MLP neurons of a small language model. Each row is named by its layer, matrix (gate and up: input weights; down: output weights) and neuron, and shows model dimensions 160-255. Each number is 500 + 50 x the weight over its row's rms, rounded and kept within 0 to 999. Numbers have three digits each. A neuron's up and down rows have the sign that makes its largest values positive.
After each neuron's rows, "fires on" lists the tokens most often at its 100 highest values on Wikipedia text that the model never trained on. A number after a token or word is its count.

L5.gate52:508492462555478598559467528503545493506569573491543425469510551468456480469531478568461537505508478574452544456532428526503488429548491582548528502531504520453508516510494440603507549531494440520521513540539512489543545474496576496541482491473435501570435505413498490426614481429491416489
L5.up52:469473433539557578507506580533467506549535500516485551455468473489606484441518459571487547506527492509482514399465567491529408517507470473498579516529523416462441445432473494534547493494420529508498430515563431478494493486503579495522488425380466487544500443447451420501547426385451417544
L5.down52:528527555529504547496602463520482443585492513549543537514541598590610477475456519442553459599539497591575484514533495448478553578531499445497531484568446675565548502444416524586482525569525578500470535481495423475500457507516566515435509450489499450498494532475557446531442458469452476482
fires on: "–" 29, "to " 25, "and " 20, "-" 7, "& " 5, "/ " 4

L4.gate300:540548527548480551502465495478458464495490520542505437473423437561505449552496389535454507449567525448474559535522529449572493460487511511476490578498518541468524521536519542497503523425517512510493511543491571511401416508470456535523565446397553468456463525430426417488532540535469463577
L4.up300:526537440513556449469552484461542496544545581449467495482512423462468469498484547532473461508434392550531538517571496452520519420495476472440590582521482467505460478466524468557568524456524373604521439475437585554420509527508573514476503516521463442449550523568468552501436497513578413456
L4.down300:530501529537538493532494422519505502579516517522491636456504466492520426560470565560530408555482496538437459478521504474554455535488452524513455495521521496441511517386514504582478468473487397611567419505522600571462476482579587483483480536460514436505454561571525517561420503545544516419
fires on: "| " 50, "th " 10, "-" 9, "l " 4

L8.gate583:364507445507494524465381455490438514510517438488486532484481556480492456541531565454547466494576475452566506530518562480412415557475530484441506502482494459493461478491443484530454456584520526455449507428489433490456556526465527487546541546455474529470583581591556488435468519437501521431
L8.up583:472517577421476458513422490522599460491534465498453524420507524591596528463520489521525462553479475489515533532504550519518515512527451508534551473589480475523484522391449439415532578478510430535487590457434546597495433431517533377494567598587605495390540474549508541560415602486560409574
L8.down583:494414445555430567606545486521501546572482554420499555575426474433546494441489488441507532570471570454442493536522525476469480430464420458531490478429446520568498575527478468459497412459522550435534440530447542514509447395502398434559435557520423464512480547432468516502640429445457508530
fires on: ", " 24, "le" 13, "\n\n" 8, "'" 7, "is " 6, "Species" 5

L8.gate171:508503349575418436479460377488510598571512545534419504509549396427535418463486470548410543486476522492474533486529591411584486470513592552428519510478455495515558390426533490534463488485460604456455440476597451547543514463508536560540517543596507470499558513538523532597464615440498478440
L8.up171:408463455486524564494448442448594443602486536476456471555465477511572516488524432547498514501457528580479526477535476522572567482521541463554540566546414385531536453415587578502496513562445479459559575482500451583423486475485525549514502494512492490547526556551457551540525552537544535474
L8.down171:475452573476484447589558581526578498509550550557579465445481579477551454565544512492494537564460445523532515587617420501471470457531542513583512609479499438538464520447508542454479566505496488563441433512463617507496542474476499529474520455504443474389540434501539550492471447542525425471
fires on: "to " 57, "| " 14, "°" 9, "inc" 6, "th" 4

L5.gate66:431592489475487493471425466471473520460472606508532561448435512453509508423466583472575555570512589600595478519490485428467481537544510500545541497427476508488415385471633464476540519552519425569571411558415508460552534541481510556517515474487538538565529479534456466472406488560503469610
L5.up66:485490503506521463453485562495544437462474412516442494514445513534433465510518556556557499481477586427587437514422509437579548407490469510542506469330448508484447544488437478520465509514478564550515379467376505519400483547438567462622562526555515498517517507569654565585478491475480488499
L5.down66:606486511534437526474600455473576512539535441354502420603572483466527538490509537433454408473523521564438465406515545439455392479529481484488493498526507508601529604552414531465497444441485558542489545354567532520439427481570438466456547595520525472565504479528532553503543527474537531461
fires on: ", " 16, "; " 16, "\" " 10, "\n\n" 5, "u " 5, "of " 5

L5.gate270:532531457504492525500477505561434483428527548567499444432448523492465549452503539529429519499372562413508523526511439572479566428524425531521526548446453487539453458515561501438561476409536444385534585458490467471490553506484457494547462478451383495450519428486487599519503492417605463442
L5.up270:503504598469409521546468497488504491441541509495451518419463560513474488521507529516529465508446554496564514506457427472512532510431465432494478428499527487591491500466508439616550476501570527465488531544472481597542486490488561490457456527528484542435515564420600518498439374477592513523
L5.down270:456498490470444480524526531519595531535567438502517556533459499509442385471489467526579497504515484470461467521472532433485515439512494459571538510511512498571568447565503418491558554584597556466311534595517494487533519433528481439473493491474459496416518509489552565512481420506515491542
fires on: "time " 19, "season " 13, "while " 6, "th" 6, "seasons " 5, "up " 5

L5.gate311:421434490542532462495508431602490485511556532471533466577447506533554506526513544496552548484409571579474549551527412522496501529543453597493429566549488489536501508553430407468515480450479575466468464509477521488564494435552527487522440506519474516528525584598434506490487491536558505504
L5.up311:529515516480491449487448527489501475571553436482476498515612466474492431425624534477505554565577420485504561488479493599436529487495547550526484475592560531522465485436556374619529508466455507464510511449455458528414527409502480469458476471591500554502446478518498477415458502484450505460
L5.down311:588567580594474533482485534479451521529493526541456553564537492451486445535441541434520388531501525560529484524510469575522557502474565476547493527485439610505471514414557517537557479487460425615558474489496414533550523566432494479526511517513507442460430478463543430534467414538481538568
fires on: "to " 19, "as " 15, "–" 7, "-" 7, "from " 7, "| " 6

L2.gate191:577535449441460477435506505538489470452477430439527390567513554497527458485569499475515588510528509491533592534413503469578424509428542461529503482522488549437434474500458432472517479414470485542443551482415481503476502460554483482524471533545472584492437435505510481480542502508457480541
L2.up191:547547495508573457484401485433506427490490445471568464507562525551511543571499547506463455506528462533607467575501448517468494492553598466544417456458518406453488536410479433524482460467411514490481474456470483561564492414445611496582466522476531523491451536512469477467543463461538557540
L2.down191:543536381494589390407463481538554447397440506433501478593585466543525484573520589461475398526422441551517507520478452562507490479456473428506372437552504466478516578493445407527553480490561485426476466507540421518475508495522525547482491520496514515447462442499437480473500439456520589510
fires on: "| " 67, "0 " 6, "3 " 5, "2 " 4

L4.gate130:488458486472465532537539518525551442458472459445440514565533490508481542434433492543548452560484457477490445544542515546562456502431604579494429540445514454574535540489485491494577502463527517468553502532524483528523554479460490374442483435467537443441480493494509597620519614569535490553
L4.up130:504510456554519517555474548482512517465540504545503495522398506640523527460499427472418404500563515490505516527508387501566487472481567554438474536475545503547427477519512443468595603465569501492501592551477473400486542528454567555492473565457449568508429524539347521572496640503580441504
L4.down130:517475386501488488478538535499477401468435508427468533560475479488478515530480562637524358517477474464447575452513447458535495438502604510407516567473504547500432611513478467509461470552508465420504503549508458508515629460487509467439515490465485429515489533532511484552527607439449480474
fires on: "ap" 22, "en" 19, "av" 10, "ind" 9, "an" 7, "in" 5

L4.gate209:410516632497478557496405553459586475527524523546455470553536443499437536543496484508511503509467557542495469409501578561426441452480455609555538554462540516495438484484439560509492530406543500437538537520464471491527457564561471473440482530496404495562412551523607444540543478483502487511
L4.up209:557440533471476483428416439467451481487512405588519524443488429559460450531448533472532481475424528404479531452471560479508511498468474459555504572570517469480521610531438594564474503407506450494418536511513452486454513551496380485520495508484476485582530603404471516540503540530506503472
L4.down209:653532600448451538464481508471536524469595497488513566592500525519539537553526538420654555393470474524456499509369569475509488487546472494505587618485493435463487546548478572559471493509438403491408486518557427535511522515428517556480438549508459502446515521495472549501490446506493511529
fires on: "– " 42, "to " 34, "to" 4

L2.gate607:468493521377409448555510454499473539483445485451505466524511481456446588555428431438596546539506485442374539458456515421530507473486520488502556501538529551527499545402492574503613391423491455514482518481496530425475524576438547497508554460615546524509537519428566477465500561500470409581
L2.up607:481497454514397465557493505517505569496516529562558495490553493623461425489552466616511510475398556480571456498531486446507477445467486505529511430516613542532479583476489515475517513483506544496557502450452583559474494516393534469536573480498372449595564523418547403464488451468536473391
L2.down607:474423458465501464525498560528496547582484511562555519449497523558467498522508384549518507543464544561574435522494471466534445413502471414572527389499554550513465507503503567497502508557571593456545482428484536589450516470434600446584529531490374466524526540456509459500502425560526446388
fires on: " " 37, "based " 23, "der" 10, "it" 8, "a " 8, "vo" 4

L4.gate610:545517508435476479543441559543540443495589542569526549476475435447499479487477482420538515538441508517465548449439515589484465562505447477466492542509498491490469498435447422514531463503508448511606511409515508508484459563554518533433512459489508577575487495452561483547534545494483578494
L4.up610:543593555537545514428438493487592465540553512574541562441493473423531413518498458528451531480535400512437403457498474551500445503531492494456496492628551537531505440503529535602478487412424426466496512457547420462479509487570541438562428497474494460516532535508419479534569452507561451564
L4.down610:508539521456486524527478493437583479554462499516534587461455429404494414531457512490474580374416351536505522508440494420497427491613467548555461599556575526476408452534411522472469409447510581440458464475561447478446498437418542560474487475532530524562511530474442469536530382493570481457
fires on: "to " 33, "and " 22, "or " 14, "de " 9, "– " 5

L2.gate521:452447497510413466585449503537499483557478551493519456472431381448531563493414620497494508464443531472469523500509452509568463571437479493497620513592509442479448500421532579535489457536478535509384517417403529454394557460421500415440454524578512496525576469450540539427538529478515503432
L2.up521:429502550509506461419383472480465563464385546429574558490515461518478536535398463397576468596347554508442464528478497590478413483367476539547473507456512516423503501468509487529464561549542608584528520481420482544474532558516543485495475486482528518515510455508547380501515492497552458415
L2.down521:463496548530535483470445564491475632493410509441555546485440512522468516575404377451609490624437546498532507536432511557444467481406470496537604455428536513487544449475509466465445501575618573552492507454440469520513525565503597473520470481477516516506491408539544398464543452484536471405
fires on: "a " 75, "an " 13, "|---|---|" 8

L7.gate291:519510411575542465489546559495464557507578539515552538447436524511460502542492504544522423492532503597502437520494469516427517527490534462552477483499528434531434601484555487487434487522480575468509533437517487492453569468448499475496609500583566532587485540493422424438420501493489541463
L7.up291:549482444555483505517507529485432469502483480455491457539473488544568533595480564507537568475457532537559486426386471501467485546543513591513616502587464483546469445520452492400500627435475463580491485463616538476530493525378534516401418449430500488480583489579530436457401451524498529606
L7.down291:547548488453547479480496625478472496535534495415502545509541443485495517474583570480454443490526449397482558510624543470416440428483538484506599487542472472468433507554549597467529429496583398436492467550474483461554448522494591577425428518541466596510635534494580510501516554469469480551
fires on: "u" 22, "end" 11, "ment" 9, "born " 9, "E" 5, "U" 5

L2.gate375:442521515430429441517559591502535540556484469517559609538517433542522546515525530506671429475452383430554459533431463556536530516496625536543554520555505544466471480464453584482481492604556541517487389377551502382481439467576623475522461449586564530482510464460565507537523477507476448487
L2.up375:445458573429592481516438484411503512536494476502475510392486412436509522513576449500562536479493593442487494553518546506525460398522560535495482480551413484408472466506443419574438502605583511497591561583463427543505569487489532533494568537463500495544507521457548450517527512531484617410
L2.down375:468429539467569436452478576453433543505452473527475500485509440465514604487546521520637483489546503463490445548451541515580588438533626534538564535594512472462561489490506503529431476580537547528489554432517468496557490413463604555520551544496543533568450462422610478521479487522517479478
fires on: "′" 30, "a " 23, "°" 14, "″" 13, "an " 6, "age " 5

L5.gate77:465514552477397471579411527451630471543467444521535496497433498531521474538584546503545510557554538449512502561537446451532485574482502500462477447527454473510539517562596467476444501541457503441463503490458466512438487506475534574584544443480522557551541524567525436516548418507481562506
L5.up77:407556493483468498501462411392489528375528493535511504500487472524462489540528483438526534576576538517510551552546484483449467567460439495489436516548445423516503414539566538492569496467522460536501421571430496446452552571471562498441490438483561496460530578525504394499508539547474476538
L5.down77:446425510460517428572408597540502554475504536540544518500426482558492467510477528531467531483524487486497552572533549560576473416559434516616515500434566561475420531441437477562500495520519566535479548411456459524582440437485515549441521503617514545542513437546480525461585481720575439489
fires on: "S" 30, "a " 13, "'" 7, "." 6, "ai" 6

L5.gate446:563530509550526489510512533444568425506555573537453443556441522495474485537558530482557560475447499530436480517495525480392493571533475581546442546526507471490481436468486475573527576472424490507479439504544534508468540501459614470448476545562497596578498571355447549485576423514473472456
L5.up446:529460508555493486548460528560559426492493652524563508540513494547501411576509557487491487483444410579391482530450550522492568524496535513482424468620498467502503522500620456573570476528468481486434507463491493574473519520451522417511429415484531563551527629555416512458486497503469456571
L5.down446:539491529507494530568562546514461401540575570447629534496482477475477510542502450455553415488506485581504533523393507515543593466572532558564465586546492567540452473500548523541507496508493537505464475543531423554384488565528448527487494501537530450519449604482460454518540381480487479514
fires on: "–" 30, "– " 24, "to " 22, "-" 13, "and " 5

L8.gate413:555481520527439505520385494443469487552432518436547422554577520503459458560451424522602463551472492462554486425428488609445564502578580557502537500456505499470433523514508487454563442486562577545555545547482516428508433474444544476451456539444572544448509522478548419511464421535474505502
L8.up413:487510466504534495524541638452524425546593442483493524497444543507568424460539413485408446460386467508521535554531552474494581435430485538547495526530487542587408491442452510479476451431499434491484525518494601413565561501464545422469471587528493569576426531528361487408554546605521529469
L8.down413:503486445557386542512465560515523384452559439452452523571506515477478438426554374486507450478383480437516458442490552499534489473489456505523518544529533532505458443543539445497502472510477526437416566470500529612480514580423505493502565525506502453514553506615489556383583521472442452420
fires on: "an" 29, "en" 7, "fin" 7, "-" 5, "required " 4

L4.gate596:423543445455456501544527465450543389530597527484526498473482513515557547506415564556444463474448546491545466532539451539543587512485508499470520441543569529458487406492442606496488428533491508531512483436451527433435436494528541463434529494576556549466456572432489570544542564458491449481
L4.up596:464488554527516528499518482537559484459511486488531630586522502442549480443483547569465412507466529537483548606487471364483501460551504401408496458508519435540445489568563512414638523461509473532550490410510499527595563423473652487521465491487576513519514404465455522577484482461499496518
L4.down596:503483445499509489414446531413617485466535443472512549499529504465519631521587485499449502468406380510546397524509511468503452455520540428401449448550621580595490529563481521452476480480486499533506490547598470482460563401480581462437502521473464587448483441460506445544450446467494437508
fires on: "2 " 23, "3 " 15, "4 " 14, "5 " 12, "two " 6, "ed" 5